config.yaml
d_mlp: 1920
attn_scale: 0.177
init_std_o: 0.0
optimizer: "muon_variant"
lr_head: 0.00319
grad_clip: 1.0
schedule: "wsd"
MLP neurons of a small language model. Each row is named by its layer, matrix (up: input weights) and neuron, and shows model dimensions 256-319. Each number is 50 + 10 x the weight over its row's rms, rounded and kept within 0 to 99.
After each neuron's rows, "fires after" lists the tokens most often just before its 100 highest values on Wikipedia text that the model never trained on.

L2.up346:54 35 48 46 52 45 64 52 62 44 49 55 47 48 64 57 43 57 49 42 46 32 47 45 39 54 49 51 46 69 56 35 63 58 35 25 69 42 44 34 43 73 49 49 44 64 49 66 59 38 44 53 45 51 55 62 47 69 32 55 51 46 47 48
fires after: " ", "n", "s", "w", "an"

L8.up859:55 45 65 53 58 29 44 56 41 32 43 36 50 39 50 54 45 50 49 58 56 41 41 48 58 40 34 49 28 39 59 59 55 35 46 44 53 45 59 55 55 52 32 52 45 37 53 49 48 56 60 45 43 64 49 50 59 58 55 53 57 28 57 65
fires after: "==", " ==", "ed", "==="

L2.up330:62 63 44 52 53 51 48 42 54 63 50 44 52 51 61 64 50 29 56 50 45 48 39 42 38 35 56 61 51 46 46 60 41 47 55 60 50 43 48 72 65 47 56 46 43 49 55 60 33 55 63 36 58 36 57 42 63 27 68 54 44 40 49 58
fires after: "et", " one", " T", " f", "e", " the"

L5.up1809:50 33 42 63 49 50 58 51 52 51 59 59 63 50 43 67 67 47 38 48 53 40 62 39 45 23 36 59 58 63 58 73 50 54 59 51 35 74 64 61 50 43 45 66 45 56 52 46 54 38 46 52 59 67 49 50 58 43 51 50 54 41 55 38
fires after: "s", " C", " c", "F", " F", " b"

L5.up1117:65 55 51 47 57 55 64 44 35 38 45 45 54 43 58 48 44 44 58 71 60 34 48 53 63 60 55 61 55 53 60 38 52 31 43 52 41 44 51 24 51 45 47 58 44 41 58 45 35 37 66 43 56 58 58 38 58 54 46 63 49 45 45 44
fires after: "\n", "==", "M", " the", " M"

L2.up984:36 47 72 45 58 46 45 58 43 48 45 56 38 39 77 50 61 34 34 63 50 56 46 57 55 73 48 31 37 47 59 58 59 63 59 56 54 62 69 22 43 45 64 30 40 45 37 39 61 37 38 49 46 59 43 53 53 59 63 53 56 32 51 51
fires after: " se", "ju", "go", " Se", "ti", "tra"

L5.up1106:52 45 41 37 60 45 60 53 65 45 50 62 44 39 38 45 54 53 54 57 56 43 35 61 52 53 52 50 53 59 58 55 70 58 42 37 42 36 51 39 59 51 53 59 50 64 39 48 41 56 53 36 45 47 38 46 46 58 44 48 67 46 64 58
fires after: "s", "us", "man", " member", "ist", " fa"

L5.up328:36 52 37 40 52 55 51 56 44 54 64 61 37 44 49 54 39 54 46 46 43 48 51 50 48 70 54 50 54 50 40 59 57 62 41 35 36 64 41 57 48 56 35 55 37 56 69 62 48 48 54 50 79 36 65 63 59 52 41 35 49 39 39 41
fires after: "s", " gr", "es", " not", "en", "c"

L2.up304:57 51 40 43 50 65 48 33 48 53 25 62 50 41 57 44 67 64 70 48 59 50 55 56 50 49 47 46 41 40 49 51 51 61 33 43 58 48 57 36 40 44 58 53 54 40 52 44 45 45 39 45 60 47 46 45 54 31 44 47 61 40 64 38
fires after: " |", "la", "s", " do", " ", " ("

L2.up1917:55 50 42 55 44 59 52 55 36 64 50 31 27 42 52 58 58 46 46 53 39 50 67 60 60 48 53 43 60 31 65 46 48 63 31 46 62 51 43 66 67 51 60 42 65 45 49 46 41 55 50 44 31 36 63 51 59 39 50 46 46 40 58 60
fires after: " (", "com", "–", "on", " \""

L2.up332:42 39 52 52 46 39 51 33 53 47 52 45 60 35 48 38 64 52 48 49 59 60 44 42 60 53 56 40 43 56 41 56 62 70 53 65 49 39 51 58 56 49 56 60 49 64 52 50 71 53 50 55 63 63 40 48 50 66 51 47 50 45 52 59
fires after: "-", ".", "/", "ig"

L5.up1787:56 45 37 52 40 55 69 45 30 57 67 44 52 55 38 52 39 41 26 43 50 49 52 68 39 60 30 37 61 62 63 56 35 60 49 38 47 40 39 64 51 55 36 40 43 31 59 42 58 37 43 56 50 66 53 37 45 51 39 62 46 51 53 54
fires after: " ", "-", ".", ":", " B", "en"

L8.up115:51 55 59 72 63 75 32 53 48 36 45 63 38 53 45 61 51 57 85 67 53 44 46 48 37 52 50 55 57 43 41 48 53 52 36 54 54 35 48 40 54 50 42 33 48 23 28 40 48 36 59 52 50 54 50 69 69 68 67 54 43 57 50 42
fires after: " ", " U", " |", " its", " f"

L2.up1028:49 59 30 23 70 39 56 66 54 48 60 60 38 42 44 45 54 39 39 37 44 60 56 45 35 60 50 49 51 45 63 48 51 36 55 62 59 64 57 28 55 36 54 64 44 52 67 40 72 32 46 51 57 52 52 35 37 56 57 42 53 53 40 55
fires after: "or", " Mar", " Man", " Ra", "mar", " Or"

L2.up1112:56 58 56 51 67 32 59 53 56 40 50 41 67 61 51 40 39 47 52 46 57 52 34 44 60 40 58 57 37 50 44 53 71 56 47 66 43 52 38 50 55 56 47 62 42 49 47 43 51 50 47 59 41 43 45 63 39 41 41 43 53 36 58 46
fires after: "am", "g", " sign", "y", "G", "ock"

L8.up1421:45 55 48 56 54 62 57 26 30 48 44 60 41 60 65 37 52 39 64 54 45 44 60 51 43 64 55 58 58 64 50 58 40 52 45 47 59 45 51 46 45 37 53 50 43 61 42 59 46 56 51 31 55 45 41 51 59 55 51 53 42 66 49 40
fires after: " ", " a", "te"

L5.up1053:46 40 50 64 50 56 31 51 32 51 52 46 38 40 49 59 72 51 24 53 47 58 32 63 44 36 46 54 59 48 65 48 52 58 35 43 52 63 58 51 58 28 53 44 58 39 47 64 48 70 40 58 54 63 43 52 49 44 56 52 49 47 52 46
fires after: " comp", " a", " no", " A", "A", "li"

L2.up35:46 42 45 71 39 48 45 41 54 46 54 33 58 48 45 45 52 61 47 46 53 57 57 40 59 52 65 45 47 59 35 54 59 34 59 56 61 38 59 54 50 44 52 60 46 48 59 63 60 56 58 42 61 48 53 50 45 47 37 48 63 37 46 52
fires after: ".", "am", ";"

L2.up24:63 34 58 55 48 53 51 63 61 50 47 44 49 59 47 60 39 43 51 63 44 39 43 53 52 42 49 44 59 64 64 61 34 44 57 58 44 53 50 43 59 50 44 49 56 65 76 51 64 42 47 41 54 44 53 44 51 59 52 37 36 58 47 59
fires after: " E", " G", "G", "d", "F", " Ju"

L2.up104:39 45 50 51 47 63 58 66 48 60 52 69 52 39 53 44 62 31 49 39 48 54 50 59 68 47 57 44 55 45 44 55 51 62 42 46 58 55 33 56 51 59 50 49 51 49 54 44 60 52 57 64 45 48 48 47 54 34 33 61 48 48 53 49
fires after: " de", "-", " De"

L5.up1876:46 50 51 46 39 71 53 72 54 39 52 49 42 60 64 54 42 49 43 39 48 51 26 58 46 42 43 53 49 60 50 61 47 68 29 36 34 64 46 50 46 42 52 44 37 50 52 45 30 48 55 54 40 58 35 46 30 47 51 63 30 31 46 58
fires after: "at", "ar", "ri", " Car", " District", " as"

L2.up1324:62 58 32 44 47 40 51 34 46 49 42 55 51 52 43 55 42 61 45 71 50 58 57 51 45 63 53 47 67 63 48 50 57 55 41 58 62 58 41 57 42 55 53 44 33 58 70 43 51 56 50 55 61 61 49 40 49 62 47 49 37 35 57 40
fires after: "-", "p", "or", "s", "al", " full"

L2.up1895:54 33 40 55 53 48 50 57 49 62 36 45 56 40 50 62 64 50 61 48 50 57 37 47 31 46 45 51 49 57 44 68 72 38 53 65 50 51 52 50 48 61 45 52 71 53 40 41 64 48 38 34 52 47 45 37 40 52 44 58 32 44 52 55
fires after: " ", " w", "R", " re", "re"

L8.up904:47 60 50 47 51 60 35 32 56 33 31 41 74 54 43 42 65 54 50 44 67 50 54 37 53 41 64 50 51 71 46 50 52 55 54 51 62 50 52 56 43 59 61 49 30 49 52 56 40 41 72 42 52 59 46 68 62 47 60 47 33 62 30 45
fires after: ",", " 19", " in", "ce"

L2.up388:62 58 57 57 57 49 59 35 33 64 43 33 50 47 36 49 57 44 57 57 24 30 49 44 52 61 35 67 69 42 58 46 72 49 41 41 61 56 46 46 49 50 53 42 54 65 52 51 50 57 69 57 35 55 42 45 34 41 60 41 49 46 58 58
fires after: "|", "'", "s", "al", "ner"

L5.up1344:57 43 60 51 41 47 45 49 61 51 48 47 40 42 44 52 60 52 69 53 35 59 50 42 55 53 64 59 63 35 50 45 49 64 49 53 49 55 57 41 49 75 56 65 54 55 53 60 42 42 35 57 50 54 62 45 56 44 39 40 41 69 43 49
fires after: "us", "e", "p", "ad", "ci", "li"

L5.up138:38 55 53 47 41 42 48 62 52 46 47 48 52 62 49 57 38 58 30 45 55 46 56 45 50 59 54 57 49 55 51 49 48 58 56 61 48 57 41 51 43 52 55 35 42 47 56 31 59 50 27 62 60 65 52 54 44 43 53 52 58 48 57 48
fires after: " a", " an", " po", " The", "th", "s"

L8.up377:57 52 63 47 46 54 50 47 39 35 48 58 37 43 42 52 50 45 54 43 47 33 49 60 51 49 39 55 34 42 54 58 39 45 47 45 38 46 66 50 72 24 51 40 60 50 49 56 46 68 52 48 57 41 48 43 52 48 55 40 41 31 47 55
fires after: "==", " ==", "rect", "br", "duc", "\n"

L2.up481:42 48 53 45 47 50 49 37 36 43 46 41 43 52 33 45 62 40 32 58 57 70 50 37 68 59 67 39 31 50 57 39 41 54 51 72 53 38 50 50 48 48 51 60 60 57 56 45 55 42 42 60 47 54 60 46 49 65 47 35 29 46 53 43
fires after: "lo", "lect", "duc", "mp", "ci", "gra"

L2.up163:28 45 56 56 51 60 62 59 59 56 50 60 37 36 44 48 52 54 49 54 54 49 48 46 48 46 53 57 55 38 56 56 41 56 45 51 56 57 46 59 52 64 49 47 63 57 43 41 64 42 48 49 25 58 54 52 52 59 60 60 46 39 48 38
fires after: " ", ".", "-", "c", " ex", "hi"

L2.up1821:25 37 44 65 47 56 54 53 61 44 60 57 31 49 63 38 45 45 59 63 51 51 55 42 59 64 44 52 38 43 65 50 42 73 41 58 49 40 35 64 58 42 54 47 54 57 35 33 72 44 35 41 41 49 44 30 37 48 57 49 56 50 55 62
fires after: "lo", "ur", "wa", "ol", "r"

L2.up879:48 48 34 34 47 37 42 41 38 38 31 51 66 42 56 41 35 38 37 60 37 36 52 55 69 48 49 43 56 47 54 75 40 58 40 28 58 53 50 75 45 62 54 49 44 40 71 40 60 46 39 46 54 69 61 63 36 73 58 25 37 42 41 46
fires after: " ", "al", "p", "op", "20", "n"

L8.up1430:41 52 55 30 28 65 35 67 37 32 69 70 52 54 67 46 48 47 38 63 43 44 62 52 55 51 58 59 41 38 54 55 49 61 54 47 50 43 53 39 51 66 57 58 37 49 56 45 59 45 36 55 46 44 59 52 56 52 61 44 46 46 46 57
fires after: "s", "p", " S", " p"

L2.up1915:51 42 55 49 60 35 68 44 49 57 60 56 59 34 63 45 52 50 54 47 44 52 41 47 61 42 57 37 58 41 39 34 42 53 53 46 65 44 43 39 52 56 66 65 57 40 59 51 36 40 57 49 66 41 66 43 49 34 43 42 40 44 59 42
fires after: " Ha", " Da", "an", "ung", "han"

L5.up1138:44 52 53 53 51 46 57 72 41 56 64 59 44 39 44 55 59 44 56 50 25 72 51 47 43 37 48 53 51 55 62 57 78 69 43 30 33 57 44 44 56 58 40 51 47 37 56 45 34 44 63 43 52 58 52 44 54 56 70 40 46 54 48 63
fires after: " dis", " de", " at", " st", " do", " De"

L2.up1345:53 31 59 56 61 58 55 46 67 56 57 55 50 58 48 35 50 65 41 56 35 64 36 48 49 58 52 36 37 46 39 54 43 38 51 43 51 39 46 54 51 59 42 73 43 41 57 51 49 33 23 40 56 52 48 44 70 45 49 61 59 58 50 38
fires after: "par", "pp", "ip", "tor", "und", "unt"

L2.up572:53 49 43 45 47 49 59 35 33 56 51 58 54 32 43 66 71 60 47 56 50 56 59 56 51 54 53 42 75 25 58 59 57 75 39 37 59 45 47 62 55 44 54 58 47 45 62 35 62 47 29 62 64 64 53 35 44 29 53 58 47 51 48 56
fires after: "in", " in", " de", "ll", "pe", "ig"

L2.up130:45 63 51 56 45 57 33 49 33 42 56 37 57 57 42 59 44 43 43 67 41 55 65 52 39 46 46 43 65 55 51 49 51 51 48 65 46 55 54 51 37 50 63 40 45 56 47 35 58 59 56 45 44 54 60 64 44 28 45 38 66 56 56 32
fires after: " Ma", " ma", "va", "ma", "h", "us"

L2.up1651:54 45 29 52 53 46 42 54 50 59 42 36 53 54 57 59 60 74 57 44 61 39 68 49 53 55 52 49 48 44 59 47 57 61 48 39 65 40 46 50 40 61 32 53 47 51 43 37 54 41 42 35 46 43 69 54 49 42 28 47 58 70 51 44
fires after: "s", "ra", "la"

L2.up1830:30 53 47 44 55 48 36 61 62 53 49 58 38 42 47 55 48 46 37 29 78 55 50 47 73 44 36 52 39 42 55 45 57 66 59 51 39 65 62 41 56 40 56 56 58 75 39 41 57 45 24 84 41 42 51 59 42 60 39 52 46 67 47 34
fires after: " of", " or", " with", "th", " near", " the"

L2.up931:70 44 44 54 42 48 46 53 54 51 55 35 41 52 57 52 51 62 53 54 45 54 57 49 56 53 33 62 37 50 51 44 52 46 47 39 60 39 49 44 40 44 49 50 53 75 42 43 51 47 53 40 43 36 54 55 63 52 48 76 45 67 49 74
fires after: " W", "L", "W", "M", "T"

L2.up1102:48 56 53 47 47 62 43 39 52 39 60 60 50 46 60 46 50 58 51 54 42 41 59 60 68 53 50 62 46 62 60 51 31 54 40 51 53 44 44 50 48 70 73 57 62 54 48 44 51 46 55 42 65 46 49 66 59 73 58 45 54 44 56 48
fires after: "s", "S", " S", "ho", " Se", "n"

L2.up1913:52 44 71 40 32 54 46 42 54 61 56 57 66 45 72 53 40 48 52 35 51 59 58 30 57 54 55 49 43 50 35 65 50 69 56 38 54 50 49 45 53 73 47 55 55 43 63 49 53 47 50 41 47 42 58 46 62 47 61 33 71 50 53 48
fires after: "w", "ri", "hi", "ar", "ur", "ot"

L5.up753:55 61 67 55 54 54 41 40 57 27 58 45 52 49 43 45 40 53 76 66 48 45 55 50 25 50 47 61 61 59 38 55 46 41 58 56 68 37 47 34 45 39 47 59 35 51 48 41 44 38 56 60 50 53 53 59 49 55 36 69 42 38 70 57
fires after: " ", "mm"

L8.up501:38 44 47 59 43 60 41 30 49 63 55 55 51 41 62 60 52 67 42 66 46 68 51 55 54 73 58 37 40 29 57 49 64 62 51 56 49 57 43 52 41 41 42 72 45 55 36 53 45 41 47 46 68 41 39 61 55 50 70 45 59 54 57 49
fires after: " the", ",", ".", "re", " Pri", ":"

L2.up900:35 67 44 41 33 42 58 43 43 61 43 55 47 47 60 59 62 47 59 40 42 50 36 51 53 50 45 46 50 53 60 71 48 73 29 71 43 21 33 55 62 58 57 64 71 49 44 41 53 36 58 48 50 43 48 40 39 42 64 54 47 36 61 41
fires after: "ur", "lo", "ver", " Bur", "r"

L5.up58:40 39 46 43 59 41 49 47 48 52 51 54 53 66 48 46 55 39 40 41 58 28 44 49 57 48 56 39 57 46 55 61 50 47 31 58 49 41 69 60 50 60 39 59 38 52 53 63 57 45 53 39 49 51 67 47 41 62 54 51 66 39 62 48
fires after: " S", "s", "ri", " 19", " sp", "S"

L8.up1604:61 71 46 50 52 52 47 63 37 53 44 29 70 40 53 42 45 48 53 56 58 55 43 55 41 45 50 45 66 58 61 46 60 50 58 37 48 47 58 55 45 62 60 34 22 43 64 58 40 40 47 51 50 62 50 61 54 54 44 60 50 49 47 41
fires after: "\n", " "

L2.up1789:56 56 66 51 57 67 64 55 38 52 46 50 38 47 55 40 47 39 61 65 32 59 50 68 51 55 58 52 56 34 55 39 47 36 45 53 45 66 40 59 43 21 47 53 55 46 39 54 49 58 39 42 52 43 59 36 46 47 50 59 49 40 53 34
fires after: " (", " \"", "\n", " Li", " no", " On"

L5.up726:49 47 69 56 44 50 57 51 52 51 38 66 54 46 45 55 45 46 50 26 45 58 65 49 46 27 55 44 47 48 26 44 59 41 38 45 43 37 51 50 55 35 44 28 53 45 47 64 26 53 56 49 33 53 61 65 49 49 78 62 52 49 58 44
fires after: "al", "-", "|", " result", "amp"

L5.up947:43 43 43 54 48 43 46 65 46 53 37 50 44 48 28 54 57 47 38 44 57 42 45 53 43 41 47 40 55 50 55 42 38 39 41 49 46 47 53 36 49 48 73 50 50 35 51 42 59 57 46 43 45 43 39 25 53 56 38 43 42 42 57 42
fires after: "le", " a", " h", " Ha", "H", " H"

L8.up1110:49 57 48 51 57 47 80 51 62 38 69 75 46 48 48 49 59 48 54 49 44 51 42 48 40 64 50 53 57 40 63 43 61 47 62 27 43 69 58 41 54 61 40 47 37 61 46 44 58 46 47 62 61 62 45 64 38 54 47 49 33 33 46 44
fires after: " ", " S", "s", " N", "c", " d"

L2.up495:69 48 64 47 47 59 43 44 55 35 46 37 47 51 38 44 44 40 49 66 45 56 44 57 52 51 44 49 63 35 40 67 35 46 59 48 45 39 32 41 53 46 54 47 33 46 60 60 59 37 39 55 33 65 48 52 60 48 58 56 54 42 55 59
fires after: " ", "an", " A", "al"

L2.up559:37 49 55 50 64 30 47 56 31 64 48 38 51 52 42 54 59 32 48 52 64 50 61 53 53 54 34 60 67 77 64 48 45 67 37 51 43 42 48 48 49 41 60 35 63 52 50 37 58 49 40 63 41 66 47 48 39 68 55 59 51 44 30 43
fires after: ".", ":"

L5.up545:45 57 44 41 62 65 29 42 52 57 41 58 55 44 38 53 47 50 52 52 55 56 32 57 48 54 46 45 47 48 57 40 52 52 31 40 45 53 54 47 48 56 44 51 53 56 36 47 58 61 55 53 46 52 55 28 52 36 42 35 50 65 45 48
fires after: " Al", "l", "á", "ce", " Je", " form"

L5.up1049:46 33 59 59 33 55 50 69 66 51 48 56 56 45 52 66 49 73 52 46 46 42 59 50 47 42 51 27 75 70 61 62 52 53 45 58 46 56 51 55 64 44 68 59 64 49 57 48 55 65 31 37 55 45 53 45 59 71 55 59 22 36 48 46
fires after: "s", "la", "el", "at", "t", " dis"

L2.up396:48 70 48 61 60 48 62 42 43 47 73 23 45 27 40 64 65 64 71 57 68 45 53 51 58 49 51 41 50 64 60 49 47 51 44 44 59 55 52 26 54 42 63 49 49 50 51 45 54 53 28 46 48 39 50 43 48 57 67 50 55 48 50 42
fires after: "la", ".", "qua", "ough", "lect"

L5.up1386:61 30 53 66 52 59 46 31 41 45 43 40 48 44 61 58 52 52 47 56 43 44 25 45 53 46 36 66 37 42 28 54 58 46 38 44 44 39 50 28 63 13 43 45 50 42 68 48 61 44 32 67 38 52 63 57 48 54 60 34 59 58 56 44
fires after: " |", "ci", " sign", " no", "^{", " a"

L5.up918:45 56 51 50 58 56 52 48 60 69 55 65 56 56 43 24 62 55 37 56 61 47 53 64 66 56 42 63 44 44 57 45 55 44 58 43 42 66 50 53 37 44 53 38 52 42 60 46 54 45 40 38 53 52 54 49 38 44 52 56 73 62 32 46
fires after: " |", " a", " ", " was", "y"

L2.up371:57 41 50 52 52 37 46 45 55 49 54 49 43 66 52 45 50 62 40 55 64 48 50 41 67 54 51 36 56 52 42 45 49 59 58 42 59 48 61 62 52 55 60 54 44 66 46 56 45 40 43 36 50 55 55 55 37 42 59 63 46 55 43 60
fires after: "s", " ", " out", " Val", " defeat", "we"

L2.up1370:34 53 39 49 41 43 50 39 45 47 61 77 58 54 55 30 40 59 54 58 45 51 50 48 41 49 46 54 46 40 39 62 63 43 42 34 67 49 47 41 55 56 59 59 64 38 51 56 48 28 64 43 52 52 56 49 62 40 58 57 71 54 54 51
fires after: "ur", "w", "lu", "l", "ul"

L5.up828:55 54 46 60 50 62 47 49 41 42 59 47 48 44 55 50 45 53 45 54 49 59 20 29 61 53 41 57 38 58 42 50 56 45 47 47 58 43 33 42 52 62 66 60 60 44 52 45 52 42 49 48 48 47 63 33 34 51 48 30 62 55 47 42
fires after: " Car", "ar", "w", "r", " Wal", " high"

L2.up1819:61 47 49 53 46 53 75 57 61 47 31 39 34 44 65 57 61 55 46 53 44 56 44 48 44 72 33 53 55 56 53 57 55 41 50 44 63 53 46 38 49 48 50 38 58 55 54 45 53 58 45 40 53 39 71 52 35 39 47 46 56 40 41 69
fires after: "re", " st", "p", " re", "ist"

L2.up1392:60 44 29 54 49 22 45 43 42 24 61 49 50 53 53 48 48 60 46 50 64 32 48 47 47 51 41 41 36 59 31 36 57 51 41 57 68 46 71 34 51 55 48 55 60 55 55 43 69 35 47 52 28 56 30 49 53 38 38 56 54 51 40 37
fires after: "it", "a", " It", "y", "ci", " to"

L2.up390:62 55 47 36 46 50 32 45 45 54 55 58 48 45 49 51 38 78 54 46 40 52 40 26 51 68 41 48 50 57 54 34 68 32 52 56 69 59 50 48 45 50 47 55 49 54 64 50 52 62 33 60 53 47 67 48 64 50 60 45 43 55 54 58
fires after: "al", " |", " Al", "-", "on", "s"

L2.up367:49 49 51 48 34 55 47 51 64 44 60 47 43 52 63 75 64 50 41 52 38 44 56 50 49 57 51 55 61 53 51 58 56 40 37 32 72 65 54 38 33 55 50 48 41 46 45 43 45 38 27 42 59 30 55 70 51 42 48 52 47 55 66 70
fires after: " F", " W", "W", " w", " f"

L2.up1759:47 52 57 57 58 42 54 31 40 41 44 44 49 59 49 49 46 35 65 61 51 46 55 52 66 64 62 55 30 68 50 55 39 49 48 62 57 52 45 44 51 62 41 57 28 44 30 31 58 38 53 44 32 45 37 58 54 56 49 52 40 28 42 37
fires after: " (", "ing", " ", "ver", "present", "th"

L2.up588:49 62 41 36 48 56 61 39 77 62 55 58 50 68 55 32 45 39 59 42 62 45 46 36 55 50 49 37 65 54 42 58 43 49 41 35 46 50 50 55 58 62 68 64 47 52 64 32 51 48 47 55 58 62 60 56 50 53 53 47 71 50 57 52
fires after: "ri", " Har", "han", "ar", " Char", "tt"

L8.up778:44 37 40 45 77 46 45 51 31 36 48 58 58 39 64 46 57 49 60 37 59 34 61 50 61 24 49 50 60 56 44 45 35 45 49 52 40 57 46 37 43 46 51 55 56 32 51 41 54 44 65 44 57 41 58 47 48 62 45 52 58 41 50 50
fires after: "\n", " U", "U", " I"

L2.up445:55 55 31 44 59 58 63 43 33 54 30 54 52 53 49 51 56 58 64 48 44 39 56 47 59 53 60 34 45 37 59 54 78 62 38 43 47 70 52 54 66 40 49 53 45 63 40 47 45 41 68 35 48 42 60 38 49 41 67 42 43 68 38 63
fires after: "s", "al", " de", "ad", "ar", " dis"

L2.up888:68 55 51 40 43 54 48 42 56 36 59 71 55 38 44 51 44 46 40 55 56 62 49 43 43 64 48 50 60 77 30 31 69 43 40 69 52 59 51 42 74 30 46 45 46 55 61 39 51 52 27 59 40 44 56 58 46 61 62 52 60 38 56 53
fires after: "al", "l", "p", "gin", "con"

L5.up1893:70 45 47 41 33 43 45 42 41 17 54 64 51 59 42 42 40 42 43 53 69 42 43 51 33 55 74 30 41 53 51 60 53 56 57 49 39 62 49 45 47 58 40 45 43 50 52 50 63 46 30 57 51 52 51 51 51 42 54 49 65 56 63 41
fires after: "s", " b", " h", " d", " a", "ro"

L2.up868:58 71 55 44 64 44 61 45 59 66 46 32 29 47 45 56 44 35 57 50 49 52 56 47 40 38 37 56 63 44 44 56 29 39 41 47 39 37 47 49 40 58 33 64 64 46 74 54 34 31 61 45 47 45 37 37 74 39 47 38 51 52 62 50
fires after: "d", "w", "ri", "ick", " St", "port"

L2.up993:44 45 69 53 52 41 55 66 62 54 34 41 34 46 33 49 56 38 57 49 62 52 44 57 56 44 35 56 38 54 44 60 36 45 51 53 46 40 39 43 43 52 52 53 50 66 59 61 51 56 44 63 40 43 60 28 44 52 55 56 40 67 46 52
fires after: " Car", "g", "f", " ", "d", " G"

L2.up214:65 44 35 50 56 38 61 37 61 63 52 41 62 61 49 29 37 33 53 67 60 53 61 41 54 65 57 51 55 71 51 64 42 42 45 53 45 45 61 30 62 60 44 61 53 37 46 46 54 45 54 34 51 54 55 34 57 64 49 58 62 54 59 44
fires after: "d", "n", "r", "l", "s", "S"

L2.up1820:46 50 54 53 37 63 54 43 59 46 54 50 39 50 73 52 46 54 58 56 46 54 52 42 57 58 56 63 28 49 64 45 82 54 49 34 47 36 65 62 54 60 62 66 26 45 32 63 58 47 46 46 50 47 45 45 61 56 52 49 51 57 57 39
fires after: ".", "–", ",", "0", "6", "/"

L2.up950:39 55 48 44 58 52 63 62 66 32 56 47 56 45 66 49 57 37 54 48 45 33 43 54 39 49 34 42 61 44 59 42 62 26 55 45 44 59 54 46 50 57 63 55 40 57 52 48 46 54 40 53 69 52 46 57 54 72 38 26 57 56 54 55
fires after: " ", " d", " st", "ch", " tr"

L5.up817:50 62 60 59 51 53 43 57 73 59 54 45 50 48 58 47 67 63 62 50 53 58 40 52 51 65 49 58 42 54 67 46 36 46 64 62 50 72 72 28 42 42 47 67 50 45 46 42 51 51 44 56 41 56 55 50 46 44 57 56 26 38 57 36
fires after: "g", " g", "G", "gu", " bi"

L2.up426:38 58 50 55 45 61 54 61 45 62 62 53 41 58 62 33 49 20 37 71 38 55 53 43 50 51 49 54 59 39 48 53 45 48 43 74 59 44 59 56 54 30 50 59 49 53 50 28 37 39 61 42 32 41 59 14 40 42 61 57 54 43 28 56
fires after: "ol", "vi", "min", "fin", "l", "ur"

L8.up1678:50 41 46 44 38 70 75 40 60 57 61 54 49 47 69 45 45 47 54 42 50 49 40 46 55 35 55 47 61 75 48 42 57 62 45 54 52 54 69 29 56 32 44 47 43 57 51 35 39 42 56 37 47 50 55 53 46 50 67 62 50 49 46 47
fires after: "an", "ar", " an", " An", "at", " Ar"